config = dict(
    n_layer=16,
    d_model=192,
    n_head=4,
    n_kv_head=1,
    head_dim=32,
    d_mlp=512,
    vocab_size=1394,
    activation='swiglu',
    norm='rmsnorm',
    norm_place='pre',
    norm_eps=1e-05,
    positions='rope',
    rope_base=10000.0,
    rope_fraction=1.0,
    qk_norm=True,
    attn_scale=0.177,
    bias='none',
    tie_embeddings=False,
    parallel_block=False,
    init='orth',
    init_std_qkv=0.0361,
    init_std_o=0.0,
    init_std_up=0.0361,
    init_std_down=0.0,
    optimizer='muon',
    lr=0.013,
    lr_mult_o=1.58,
    beta1=0.9,
    lr_head=0.00633,
    grad_clip=2.0,
    warmup_steps=0,
    schedule='cos',
    final_lr_fraction=0.03,
    batch_tokens=[16384, 32768, 49152],
    seq_len=512,
    doc_mask=True,
    train_tokens=161200000,
    steps=5078,
    dataset='wikipedia_en',
)
MLP neurons of a small language model. Each row is named by its layer, matrix (down: output weights) and neuron, and shows model dimensions 0-191. Each number is 128 + 32 x the weight over its row's rms, rounded and kept within 0 to 255. Numbers have three digits each. A neuron's up and down rows have the sign that makes its largest values positive.
Before each neuron's rows, "fires before" lists the tokens most often just after its 100 highest values on Wikipedia text that the model never trained on.

fires before: "ure", "ur", "un", "ures", "uring", " L"
L13.down190:056144136094167106158084180123135167094189121148088056132084121151140127173155193154077134114130118115115099114113098091114138092179148134139127151092136129159161141123084036170163107081156121102127115121113156153188107180179101131101123092116117125140128142092130115164208105118106194123139141089170138078179113115119055155162096162154087097074169081124124105156143096126093107176143102185179114111115061156078151102126137115132136162119120217082147110118173152142094148115169090127203150124118104102103153077122115150078105142136116118131115076122158157124109171147096134137

fires before: "all", ".", "ure", "ures", "5"
L6.down168:079162158126130101188105118103132146122120062094159138147122143184097082160115089160097148118110100196107118164124066113125137167111109189137127163115122090067176169091149088117163179107150165115077097141136132067154119175145147085170173096172182126208141149157119141146169124104075205133133085153147133114135123121118134124111102126110104125089075083129131134085118117154133201169183081154168139101126122124078103162107155108114153103159117128118058172113114124177117116118180116131172136075089072154103099136120114143107149174110169140139206050104108152116169163116130167141

fires before: "9", "0", "2", "1"
L4.down362:179129097124111145168073178070159136127143120101160147129129118130049147139114082092107111144099108083124170165061131100150101120124156121124122095161119088152151171096137097105141087091138116136133169176140131079123110087101169069153194108185142124116122137183127159129163071200060092107147123140113149164085095095145118149050168113198206132133125107112132140146102120115097099147128113121141124174130174172145145126073098108109093099093127074157151148116114101059114108121137090105148035145107186114165067089126134088119166078098150152052118124101120136133165150121145136162

fires before: "is", "u", "a", "us", "i", "z"
L10.down135:140147112082120104117187107030181155089114151102080114174145135177152145094089139169139127117085148131138078116207163127165156093159116128163089103225157056126099107134135143085152140104110106125119163115091133154122211138099136167159112187127138149113139199090128125088121141078177213182124177134123109112155136149145108125126117130165084123158135170098161104126149137068093150196121120124127132082129142151122104109155162146153131135169134153077147151164148123105107126082128147096136125162109072132137099071094146136136129095070109140081125167134077094104089083141207135125

fires before: "h", "he", "e", "her"
L13.down420:091074186105137182140137147083211150120142078120096148116174098152103131189162102105126144122133112136184127136149123131088165147099194209133115127155085148097164102111094106119077142098115074166089198093128084112113101128128109100137138107136133086138106181103144160101082069130146106129187084126131082155156130121154047120145154100118147115166153111142169142073080192115106161126120127158135106106099067140111164063083125178082144118138127143155141114112116164159086132135176100132095114130145119115139142137068105103113125139112036090202105139169077111168125175150108124083

fires before: "at", "en", "ation", "ater", "t", "ence"
L12.down462:130145086066056127108158091105154075068143074138110147122094107159160139123141163153133160084126145093106145155193153131160177129128129127143165155145145155100176075225107125107158101198119106140099152190096136090149157139160162199166116166120105146232048138125173158126108122138090119146145141181130132082168179142132137136138154154134144154083100204117113111121173101132166149139133135135134107161151170178104116166165104177112208112081108146162145081119150108125140148091114079122142141153140089137068166099122124097117138168090166073154104116145094144132138136126107137088

fires before: "ing", "s", "ed", " the", "en"
L11.down422:113085153090136119127203154112058100064118109047152153141047137053101134128090104134108126126108134134112161136146140075088163118151117135184112154073074143203101140124125123104164097096127109100130097147127117135127080188150118098110123107105109230151086123149183115159113154122164140122155126128095105125155112108127114060183139144182135138047102115084144133173136077132145161202103124160174126109172094103150062061159111163140123149148153110149135159126138124088104117138095093135123153129122156167161104151130112148119109155188098103099101131072098152081143076156097130080

fires before: " ", "ew", "ed", "age", " of"
L10.down192:133129167161121084100136102157163097183131095124161146050096138180127159121143173143092108173080095076127171090117133142106088154048114110123101102139175182181147073165145091167154135119136144104111096099093149064148182121169174101130141138098085133103145153093103145083187192093107115131106159138160072127062103102089113103084128152126097132114168142114125114136144154121124109140104178180137165115120150170149097205115131113110131200092062130128143081181112113053092144106126094037133071133146097176107107150152109112134110077154139124147123119172138139075123110134124129101

fires before: "er", "ars", "ar", "ers"
L11.down441:125087156147111134207092191112078150133117150080088108131133146115170134162139144160124133128147148091143152106099151126139120083097132152081102139112088158092111097103122195059163162077137119142115218107129183160118208141137173119131097181121132155176056108133170080126142201108118138185139143143165117125091145146147131140119153096136092161171161124105155047120105127096118159114098128139133130106165150130160057134127141116161067087107170118113130169166069124149116050090161125145094184187134163100162083121161071142104124134117141194086143121138116107159137119086155085097

fires before: "ent", "ents", "y", "ies", "ied", "io"
L12.down358:179174149081169124144117143102145157097145077069077074084132141115127162140182183210191102154154124066162097197097068151172119144153155112181137136132105106127107069097207128110076178176129160112089149101091146161067116133120145081160114168126110140176104069141146148121102142177157124143104113102097150174108200148121086149100142122167158144117122137152135061108134134091124118096106119077092113111104102132154142134140112117072098136170119158138084158059132156150132158103136121119139191160111084118114102161109145052111141176148173139181135127135107074118149125129120104132

fires before: "ed", " to", " of", "ement", ":"
L4.down72:147143209060185189131089110109108109124101112159117150074209088153112156131128106170138114063118129129106136136111118168140143119107098145094177115144148108181139161151156118076144136141107151139063119118165108081142191121136139173104141174084111133122167106155137127128120168146100120089171143151073142120127149084169147152109122112131120118145133082072134124138124030096092148166125207134123176115183189177190130109072148156161130135101153152152119061131138100152110140157153127034160165160127062162141136102121124155153176075104105157072156111103121167142118137084100153139

fires before: ",", " to", ".", ".\n\n"
L6.down444:111143155107169070111079117156104084146167087181136108146141117146084212153120101093175113162136117175119142149100127087120140119053127075187113183096159132105118077173167134129100109112120167186158128172113082138154106179164203179096165098141163111137126128130138086136120073107106137099155081154133116134115162154131107153155175116158108129127054161149140169173144154100159088198082131125090104118143082101107104095150165124129116135135156148136096158034125093109086111104070105176123116095175146118102133074135154130107163104134071108081147167132161129116177156168169084097

fires before: "ther", "ng", "ad", "z", "ff", "T"
L10.down4:108087099115163107103134078151134160069161165139128116173121161096125134078109158152170128126128136142083147111070112112095176149145143175139127105126075097113169121159099107118114154156122122108140132127144129183095171066135144104115048114082130125133156064103108119190114106087112096118126139078104123095159074094089094096129114128146185143134104142135115104161137137173142137095065090148144145128095112100160102088080130130112153067089157092110096190100122149203138074153129175131032084131155132135113129148172096112189111188140230108182094074104148092149083100126169099130

fires before: "ite", "at", "en", "om", "y"
L6.down377:110103192075103142135100108144179146027150136153173171119144112142111108116095135115119199132151116133132080132105166135143140155063086147141149118121145126086142112152067085103156084114130129102156160143141168154116141149142113124115128157141154138121146109109107137141141137104145145075092130112144149148128171153186202077109204132117180117145084191188129085072102162079185159141165162168148064132117087135149203163150193161076079140142098147181124100105121145133092204131093137128149084192122110124149127108113138093156134172149104104080121107090094095095155134147194140096

fires before: " The", " It", " In", " He", " H", " She"
L4.down6:166133125103147115126139131129136176143168120099127167141119176120141048095161161161156098161146199129099140120154168128154071107154161135085169142161158128129144157110246170093075099163121125123109116102099153145143137090107153075129124121110089101133055176149144159093075194139128112083137102183068085160152116100084077122125093143133131105102112080100123097148144179038105131146053117072167077143130090137169107081085104102125123095058142113120139110097133094119123132121098150160130122094176145115162100144127125134124069151135107142139165106073129158127166191145082152158

fires before: " of", " and", ".\n\n", " in", " to"
L12.down24:138146112083143109150165122176109123154099137107122140091173200100093167122134101137116116166152067116119094149073123150122182156088117095106185102128120150175087178171131149099107145090160095126137247125117090134153143157180134158149150144154103180120122111129103170144096121127104098154137047115130147145173185102161146121147115093060144118101066163193120117187110164112151095140074142143103174100126134152124122135118133161085084103189118150141100177122170111155075119129141070139177129073156131190120139135141141159130161160079148096110207148152097148140167094127170103185

fires before: "ity", "e", "ic", "h"
L11.down311:144138134109133179170115090094229111112136092099176184151133131115132157154143083131141171128121080114110119132179126100140142161136132147096149106119155087110111120162132120165129154188152088129125166110075101130125162095080127170165168131146090146144123117123107154137159124100141124137140189094185131178141108150127093185093108153098058115047114104151173201160098092080061122098172130178119104124093097103073158157143128087115131090132124179168095096179128155145101105076098138157080084158093093097105144141090125119134152163122193092148110163113174097190127196171164110184

fires before: "ly", "ived", "n", "l", "ctor", "ct"
L6.down49:091090172151083148173116083137101113163122144170114068149107118122134142142080116145199135105150178151111186120102087185148134132132110144085162104083130082108162141156155129140137146122176086119118133122112101071158137114193090142142124073037172127127198132082119072141128131134119097124131153127181146156136098140080102084112178103104133118145109152132157089127142064137107083154116124060203141138124138129144115161087105108095110135166068169142136064054174165164175165119102096074123120071151141155098096082123117122113159169156126108094111105127117197157159170159064139154

fires before: "9", "2", "0", "1"
L5.down434:121159093129137078144128136131152106183117130161152113144102088133123148141128092176140141114076081094101134149108199105107152157123110148130156129139125082163121139088104134152164112040141160157116225114142155123138197086126126132107140134131127104128103138116134147104062097137116114089151138153209169086103069118137155148107144136227095122113098158141083172139120135080106188133091175095114197172121129127116137145104083190150097151103208106100153079096214162098135162159145110114162104113128105135148047138080143090141082150142167156157113139169152181128140172145095159115

fires before: "ai", "od", "ore", "he", "ur", "az"
L10.down176:161090114109158119089191172124179129120072141181101120123144137117141134128063141150103167195058155111149144101147127074158097119098191174095094112136141131170089092105147139129190142127159187096113129086183121154146170128093130102162132172117180120135166152144176113100113131105119165140158173165072175156166100179139123164208159153109136115137098111089137075141124107123106147157170129154102140120155112177116046035186110108149078132150098103126167054084147140149072176101121137096101117116139081113123137141080085158088112153091122129134173095084125125149102135164117116136

fires before: "gan", "ach", "g", "st", "a", "h"
L6.down176:123113159104139097152172112183095156117089168162092109144154168068095104166121116157104139116161184127140133092192193082165127136124104165132174157197107151141101159162143148104082139124169163148080137187064120182117098081156089124097068121124120144117130113147086168123155086093147111144095183104144149113083114111172083145188208170127080143111127127152140129108139134137152207161138133107121119117092156140124149091123077103125126118184062157100098156153174173131176152114048146127130135157082158135096161096119179117098176172147117108161135145096094089104115185089127117178

fires before: "2", "0", "p", "pe", "est"
L4.down121:179122128128071136167126161156111180111092123160126128135166125122111140127169106136174126058109085123144090128075098157098144109114090064124179150102140116160147122138128141142111144121048162115114155086148159091119078119113124067129150069160116093174134153129115108176067169137038210109121100125177142124183114112169169146121139134162085124144133119163105148021132082142109158111185149120142156126121208154101103070128127141188085128110157136137123123081173146128162130125146152144118117106141146094109069141158211125172165096074136145118093139106055094128119145090154103107

fires before: "1", "C", "8"
L6.down259:154119130139160095061118119119154180137126173081086101108086148127125159109127128112125117097089115171142076154099131169129134160143051133090120135124108096160111147125101129137160106161092133117116155141147101136123170135165144121128112095189117149125189088145107149092142164177141177092117093183035134138120109129086106181102144165131090065123157102117164159168095136190150073099156140174158198170138084112159103145102112084123100165193101145126139180032104114110136091154092096124091171084130087116116112137167151081130089109177130177159102092144114101133181103100167193185

fires before: ")", ",", ").", "),"
L13.down25:150086177139113105150152092098121069107125137110093111108116098100117175128160085069104121072108140140161127119092074155143088152099138164143099089183110130126178134170149093166124177135116100159231142122123115128059138130163159141152098109088114155119100171132139104128163162147121156095183172085097161158102116115092179104068097192163152086179147111084153195156077130135115118092138112137132108141135113137135144124189213158122062172163110105132137100132146079188119108103168143135131113144135158068169138107090179109145193112067104172133147141121073150080131148123151081103

fires before: " is", " and", " was", ".\n\n", " |", " in"
L6.down323:178128109155116111166139150116131153119110086125103159159133151163167095108169164146125109183076122126209145150139107181083131101150118119100124142103143197161062095087099117119097096108074156083156217114113154111092147153145149098124110105117077103131137120128085065107143113101161125173138072102118121126157144124111132087149165157125104099199067138155087106127182092107108106076110091066098090103133144087162122179114168154077128079149097113100137184153144152103206092097152051142193114121078109111095137156112120156113166124074116114109098111154094124153150118171077148070

fires before: "9", "c", "ed", "ation", "he", "y"
L4.down159:130134056105096161065101121156139179075167126157112145185121147160135158122079128145124136153089114126124157088136133116114142153178136096155146144172189099127105094129137085138153131109158077124077154133150096039161140076197125082028156120113157084164159116087098173108088104130173067143144153121147101093077104146155108150089097190133108128146227144125098107167111124160129108111133151142157148136093098131157135159095135136177097034120114102129131155185160126131126147123178147128096192157141146133129150145117096107109097111148132133153068132123143078112111192148126199158

fires before: "0", "port", "7", "9", "5", "er"
L6.down385:126089137115095094161127127120082156216045109151093129130105136206109118104114113160138034097158124109134183161123149112173119126110119052130162116142163135120137138131112141134151105138093067090160193134117151109166133138111114138146120089167149097175100099152143093132128041200166126095142062109117134155186112152144142139170126073140116078115124176078182071126114139135175132099118151086105162121124155132170109121127142144102083147101118117130135190140130158122137109080191072143136135133158154126125081204164137101104144147066130108153078123083122145106159184199098126139

fires before: "ry", "ered", "er", "3", "ers"
L13.down149:093120105161090090161105089142129104102043119181127113121136170104184096144142131134118146146094186144107176138065158093112157150125096096139138100128086116077096112183166168125160098113120112138129131181159128134107166114136057144203104171143116166176113076123139103124171135169091110096129083092092132114111115109160134129067105159251103090141153104117153072109171154118110147062141134164169148164138096104115132088080124085120108104055136094153110141094075062156110130155175116159141126150140132136160181176146158124113083104127070110123108151160122112071098109135087092120

fires before: "0", "6", "7", "3", "1"
L4.down310:140106181135148183067177105195105140141087142166130120104099098125118104106113122119147119095138144160120129152183081093167061129125169142089153090163165112143149073092117131111156142133111165151092177120132098138107148125094055113066119117161166151120163089112153102198102113122100091110137165167150102157126092163158109103123083142141140099182109146149102126137131100106109116126053073154113118111129248100085163154111161116170153142078121142114167113154104121142125054088108079078098177120185149138083121120128109175167166066157146125134099160133140139113129116147044194107

fires before: ";", "ou", "qu", "le", "g", "as"
L4.down198:069126147152065094136158140098163163148103140107057184136080138111131094197099171104133151111129173120102111186162129148106092201147150032131138097101125157154115144165129137153130156148143114074107128130082144176109133128080081167152146151136119121129087150121098153243135159127168103151170102109130139086159063139128105156177158130141095132132135098116113116073118093125114193098151183128114185101111116159081104114103161162108058104161149109139153163124108157068165115151128145100112104129085061161086174123138163169184137118156149128115116117156061088126170139152140139091

fires before: ".", "o", "um", "on", "op", "c"
L13.down346:123019058087124085072117131150193136077079084083137156120141135208113213158108078096165087129174061121121139095105096142156096161112146193115138172104114147141121147174068148184141174181097129108055220105135121145114120160108097110100133100142110091126109120133123122146065168150110183099145142108104143124128133099116140096141104124146117110111162119130107138132110150119128142101160105117123112122147099168104140143061119184075148132155156085085142158152132150146127096148144053114125136155164185109156120149141122151165129147136124156069084133140165178132176130126145069142

fires before: ",", " the"
L13.down414:101131102092146121168115133164159117080155090152074096110148098114127143152100132187073136043138134186137142115091089107161129157150147152185083157119071135166108131123134125141148150112146102173156151118161144103118133170143159145171184071089126177118118135071070113149168156140170076111103187118141154176145173077105120112061107129109182082156179146093122170110092136132110187135149131081169122114138188185134118102153127132083134182088095145133183157102136079083142157101124164076101102118159103162135141128088142056089140129146101120050073108108071117142150100102139082139

fires before: "ly", "n", "ch", "l", "s"
L5.down240:150101136191157149130141091147052092124107095114152116088101128145113183076107133105131142151106140130191148153086100100100089153141158098111111161145109087168158101107133164095210097080087152144119128149121104097053139101141132107108094113085159175107215143151137147085117111118182150158165156122115102106064102146186151145063065176099149145153090126136110127104127117121126144120165074087122161142147186156118150178140098198064105150121128161105109154055128186079182132137125147133082099084117152157148180104098148164116144138127138120106099107137096169066170124125075169099

fires before: " The", " It", "o", " In"
L4.down11:126172140136112163163096160192104123126059141145156094137142116121115086107168118192135151074114159100108151118119154072168147164123157146175151129142092176074166196070135138097077090093119087141122193134122154098108099134093121147145155120141142135149081179133060118071118161136126191119152125130147118166110160092127079090086163144161159147141171098160187158128135174060072117079103068082167172101121112110117116137147106111123129140133097138196135112151141086106132120149091170154129123203134068118102115142110134115114094133098156136094141098110135198108215120133078190148

fires before: "gh", "C", "m", "inc", "iv", "id"
L4.down304:163199108112104087174175130123155160127173106116154211085152108126145087157140099078140120032082097142102139127156114166183109093116116104105115107124141150113135099117219142144115140075170145133092160105108145180134115110109134153108151143186144118150160112140134135184068093160114113130098140129133096156125153083129088049138186093159180126125148119157130147141130060109097182131128142132144124119149117108192100118109100144151132128089103170142082151082121100087121117136134158055200075121159125094146079145136155183133077097080097144165157145079091089117169145075068141132

fires before: "b", "it", "mer", "ic", "e", "ing"
L4.down276:099117159169100110094119112081129162119064142148115176119134157118124085133161159168135090081104127091109149092121167098109113104135131131131172101195152146079187181137181151084144168118117106114197084153130102076102121135091070164089080140121144130158156161143137131116164143115136121199127149108106087092102192151107106055131164091157125112090167177155128149094131093124086127107143110140150149150118178134150080170130177143120151099135155120144203173130035098138091091115201142171193115143076111146114138138149145136117137060187121127117171099109139061071120136075104140117

fires before: "1", "2", "8"
L13.down370:131058087141108101131100145142106171080139148116121132176135124077134122114197037074103130149135137089175119150107140139075174166159109136106081143130090096164136118092134106177062114120173134133156072153158129117140137131189134142150109163140102127175146130124059144142131083105134162164183117115109120159116145109142090153134137169146151140162109148132191120175106163110181081080114176107125116105072124139086034173121149092132107161075118105113170149119127151147156115082172166078139103181152142123107106151094114120104143129132104174074068116105092143072140056089162185182

fires before: "ed", "s", "ing", "ly", " to"
L12.down457:150107172121127156120153144115157126142186141105161093180132136126161141125150066113133105140130114116129118138095064114095150145153095136151149179140158101072164113194188112085162108114174070112101110149090134143103124157177190154147109110174175187149145136155160133155117114093085119177157161164076129119123105145152132107134133114163159195079082145124161125092189069115190165176163101121182117174146166150163092090081062116185135123150094174159125120111154150163194114094114133111140144080108057113120155083189128123058082143093180130086105140114130115098092180118125132113

fires before: "-", "up"
L11.down364:134180169138128107136086130210086080075130129172139090074162128149088111123122094111154094121072131107126089122153096100159100089129179071119053080133143107134157123106143185128142104142084156141135112111141194117110100131141083094113109141141129115141113129119085141121097111133111132129095137147135128139091073065126131167108092152146057110151102123142212165154101114116086146133133116163133106092071059133096092058043092159150109131101085139169105119112106113159101068117112099117151105115181119127104029079140166077178110131130105126123134117113095103144077100100168140047

fires before: "ou", "es", "ug", " ", ";"
L4.down234:133163160098100118137113086091115108170095099131109144094093164125162076084126138182171170164147140156107109073161111107134141178115144118146173137116083164120135151151135157118134112129126109123137188077122136160114141133140102134086103168099124093084137117120103105131122093136157133155097044115114177093117046147141095169159089128174148133120097099117132128211141146113101102167095229187097147130127130193113162174104159102137088135136129043203167157125086129145159092063141118080102122142114118067117161102092158119129056162149135146081109143093137163146126080204174124105

fires before: "any", "an", "le", "et", "lex"
L13.down366:140149192161176169112110151094128130128102098143141120099070104109075174136113095086122150128086186115134103129101060169126112099158219078094135142166083078159105097200116101180116125127133084130130130129087138125130137121092055148139115079191148151129129094088113110139124137089150149151088113163158131123156114085151117145165165121126139108116107166212168176153095108120097087163134144184163139197155116157058086165147101126127128115130136095168120109076079191149176122073095153093152103096095153073121107161151166094137096173122116108143103158185132127110088171128141183113

fires before: "e", "ing", "er", "ures", "ure", "ic"
L6.down433:143147111132184121143123116116120137151111087148090151179135118108131152146119141140175123126167129128121127115137098117146161101165116103138119153174114068110095090034087117108086087129106114143148050134126121123118192107124125184092150120164073116137121157144129129139126094072199105142172101104148150070066125093109118170196091122113166148121157132114152161178151114124142090185144119171083114079152227222148104122063141113086092141165125148119198083147124186160162070108125172123112183113110149171116151150095122139122105141145189101151147114134088105145168099154084086180

fires before: "ot", "in", "o", "rib", "ic", "on"
L12.down447:072165108121112138123091103141084122175121133197086184147168123143119179171117109143113119155137138115065088126143124138130123109144095186113158137134089167105202171119101112109135167112082091074100140099137108089177147161142087130079113129193069132102091094163108112147121130139151159100150145109155155160115083135124151085209079198087142151116094223095072141130121114154084141101145114165096108146082097187103140194098104138156194122125166143149125199149148130113147096177182097130157077127119107110116139139064135157108092080120136160137120146124066123159160149135142135182

fires before: "-", "z", " "
L12.down82:145148088133159085128089151108085092101125092112143082162137127103112122119111088166139177101078183124150134067138140120175093116130121071109171139147147151161109131085142173081078066108054123101124130153141109175110117135095139158128134132085163113133079089126091129141104070055077150111147141118108183171111130140181097158103099147149050090147118168124056140119101155095107097165106095110109171223120165071126122109071196190093157157135126157132137117122064106081128093137154111085096114129166131129140160127169089142172095101127073167118174083154145130115075091123131120118

fires before: " the", " a", " his"
L13.down8:134130106083120108096020154094120125093103178155124095101188158147061099159102115110185154125112116177048152185160108131168118159135170186165149076134147095110107128164191105114070151141141066223108076114127132107071140145121141157129113135123107119171119173101100097146157180146133089131099163083117083112155135143120157151130162193097178161123085114113090165105126122141123121109093179103140131134112146110051128102120161109138116088104153092195136192132134184143136140119162132135118093132176076158102148193112141130150153153106098083131154117134098147102124110082133154160

fires before: "k", "ok", "ik", "uk", "ton"
L12.down42:141134129121070099114102188059152076073104108100114128170161137134174129078102133155134225097121126159075165137143210156180170150147180150117169172157149112126137135149132071176080151095138104120110107092208175110179134055148089069128132177162133091139139103141088122175110081105156113159148126156150135172127068134121111101112111145145197057120140136142130097156158150111137097094132122127138165140153100122138197097121140118091172114152159114124113137089091119164178076123111133169100122115138106118122104058155035143158142147105139107154137171141135121134164145100113168109

fires before: "en", "ent", "ly", "ens", "am", "ed"
L13.down160:147133085132138175117103143143090068123086180120099084152119088089167086158152148141101165133104144127164088124141119165169103097138148104170108086079111128160127097124094150101138108143067100164131111176153091110185109153130203113192079066090084113105081117115138137077127176166116091098147104155149118123159131128149146106130178107153116190109145130122130142105159105101060089207103098170144101141166128164142153088134157105087084142179125175064196121175139144055053121081109112098128161122087136105169096097082126145175146141110116090079144124109143107147126107188104081142

fires before: "id", "iv", "inc", "im", "ol"
L4.down271:085172116116093134148163053121182157146174132108146179146116130132129100134192130110039129113088141097181165146135080143138104162108094119091156106131146146147162099129165182134119164165183191115109130152147118095131129129152120101096200053103163121120119082226141143099103146052151114157100160143154072215159165136148134114090138211157127143119097138060161125114148150094110122147094127139104116080153122161154127150126090138170108145116121123122094173165112157101121147125136117017105104180137148118094132160147117118135131128095139121192178121115132155153106159159166161112

fires before: ".", "art", "e", "om"
L10.down443:159149095129190142169161096160129130133121126120131146109100061085132129120112114196124161128149110174061149161169171138056156124183148148121074130146126145126131099116116173172148143199143128128101143157053118172150115154143154164171214117137107089105146112108100092115118152124110113146156114168137141122119141157084131132077150025124114118163126098093109168150126118096065115130161092107121133131109173149116149155088120150174115127126159173123160122077129095164050122093177122117112091143123135164187123185119226122110189105144123058139093087127115093157170140119122104051

fires before: "any", "an", "et", "ut", "le", "lex"
L12.down89:117122095147139143086152145149113168148178115151109129187115136069145139106146122134122213116081185094137127099142104174070108120153126170159129076104113102139099170227074154129148173097144107114136154130176092149109127077126107184175141102114115149121137120131100170130131166085177102114098123166114160143109150110131135109138138133143159129117089191171144140101078134089095066166129086138137177121053127136083143100115121134168109112103123102093100137110116101051097088158154132189186078132095143115141162136117095054125130215177070136182086098155116097086148128173146180130

fires before: "ly", "n", "l", " f", " was"
L5.down87:124079145143139124141172102139142114141102155089116099182105136048124114102143126104123087164097109141160162149172151126098152084176175083156190129142135156107168081125138129117167083110164126117124102171162110155103121104118142078125103061123185117149180124174073140168133093101130141195155185104131103162052117212172126145125144166130101107122065110186175126103182096148175160148152089114162134121102158145092159190120091101111133145161113147147098196077126107174148174111079113091126107142113116138155120142054184154066152150112180084167179121134135144129121148147093156149

fires before: "gan", "g", "h", "st", "a", "ac"
L9.down457:177210140090167174090105057112053121152121122107117106137121139085158106174119124149135139118102179142124127131161096109131122141072164137108133116111086153187093156131126155075154122115113092122108138130101127137050115058132133082106136090131106107131134137109192109096109146172108086127082174148138193063116111127143100119146197067117123115070089066173152089163114162087159121132158144131105153156082130172158171130137138166186164169134108088141156166141156165119178118092139159161100175072083100096154126113165084142128124111127094091097182083108112183137083126157064139100

fires before: "u", "í", "i", " Japan", "ug", "g"
L10.down400:170139081132091078113114141069180197121130172065061152123127114096106158131096120134105106136076069119167135123175182069094099133159089136164120114101133168135142092122121167128111125144109140174130202128128088160124166119105165141139153141176128149128137108102148194075179147124170110099152186102117150105142101123091188137146141157154134121149167084098105061114132130135114100163179105145161089125144117130113160083106155177162123149171163114133120108062150148145059062140156108100160117129171076070073121133133083125180187091129193159130181122115092196147131116158153127117

fires before: "b", "e", "ing", "es", "mer", "pt"
L13.down295:169140135170107179156107066093159100147115148137122132118127137078122151147101167176097133152169167139223190153134094111127162139078150046081164169152157144115113152115151158148139077147139165118203104153101094111142157147116089108126149111143144115087148085117109155106128126134193124141146194156167095109166111158117188154139089080150167153092084099164129173124134078118092199190134119091149180100123135087113129111121186093085164145155111112126166111184074091141126123165131122133159167144115155089162097119179133148045105130116169137185159183091113089146135105146087123125

fires before: "0", "9"
L9.down235:145137143117108112126172149173148168143107145132139101154109074189158088099161090106115167093145158160116191131171108078134115192168153109150082107187086126098097133080149151121118163159115187106086185140170138107095144069165113070156089133150209076200158080166103160098095063156162067096144149103099093160148146175190118186055122140122148161127119122121097120137079127165107129118116165143146162107162129121104116157076109155115086085098128159136173122116135091157150129150164163128123107141095102117098124148075109169092188120092145141169124151145148126135111103204167139099

fires before: "1", "0", "i", "2", "5"
L5.down428:117144080138119123129197133150103114121157120146138191121123169098142145109111194118146098125112077142116141133122119155114131044126148123133085104140115145158194078159144067146119089134179134078134220062137125166103140115121109138068158162089141084072169137154187119130170131111167138170126146128093063129101116146096179154133141136101124106173096124152087136089155151102063134123110122053084090157160139142091119159122103102102116152096072161124070134172136111164077147109082103109116146088153124095127136110143183115129151065101230205134107125104090166170127137121087127102

fires before: "1", "0", "2", "5", "3", "6"
L4.down364:159120169139077142160084152145155124150099159128073118152118097097167057110105171113164107088125146108134075179098111181186110099117082107147131113150145146142171092108088115181063149102125090140137185139171171097143103157111104131115113139147166164114099089099050156138132157116166111121168143091104065146158119116201125164160109137199097113143111119118163083114084219086115129179119171125169139119149152150117118078113099081178095078086140114137126156130161116059127165132098124129176108174118135117112120120140154145097144129099113098154086168149106147110171155046135080200

fires before: " ", "ed", "y", "ite", "h"
L9.down162:083192189117143132090071127087135088076123073156086143109165110153088140102091092132153108093090112140152140152174093119133139081126147115168109155162164150114177170095105129102111094114096093068130061149129129112115120130085156149132122130121069161155123114086137114098151150161159124100197122097139118092204112119150129184124107075135136110196137158117159173065163189177126173100088164120105134153070150133115137130096127125133116125153182095101161199092097106162167105133119123109124108109132169151164189195137138085091087064113154084127164137114118133163185170083186129146

fires before: "y", "n", "h", "al", "ies", "ents"
L11.down380:143122209111141118100104139103156147094167049091103136138191137117144187104134099132098079158132103131164121179193176140087071125120154129186158110140154091161135146091190097128132136102151106158075129136112132121127127110193188175121128153108181200102084108123160102142093128103156170133135112172119122119083107151184103127107163143111160175122154113151136146152157140086131105133107144055175135154168098107143097062142112067118064149129111114113112145146183133151111186171099100119143070129074088144126223088113119109113117163125107091112126052137098109118114188164154125142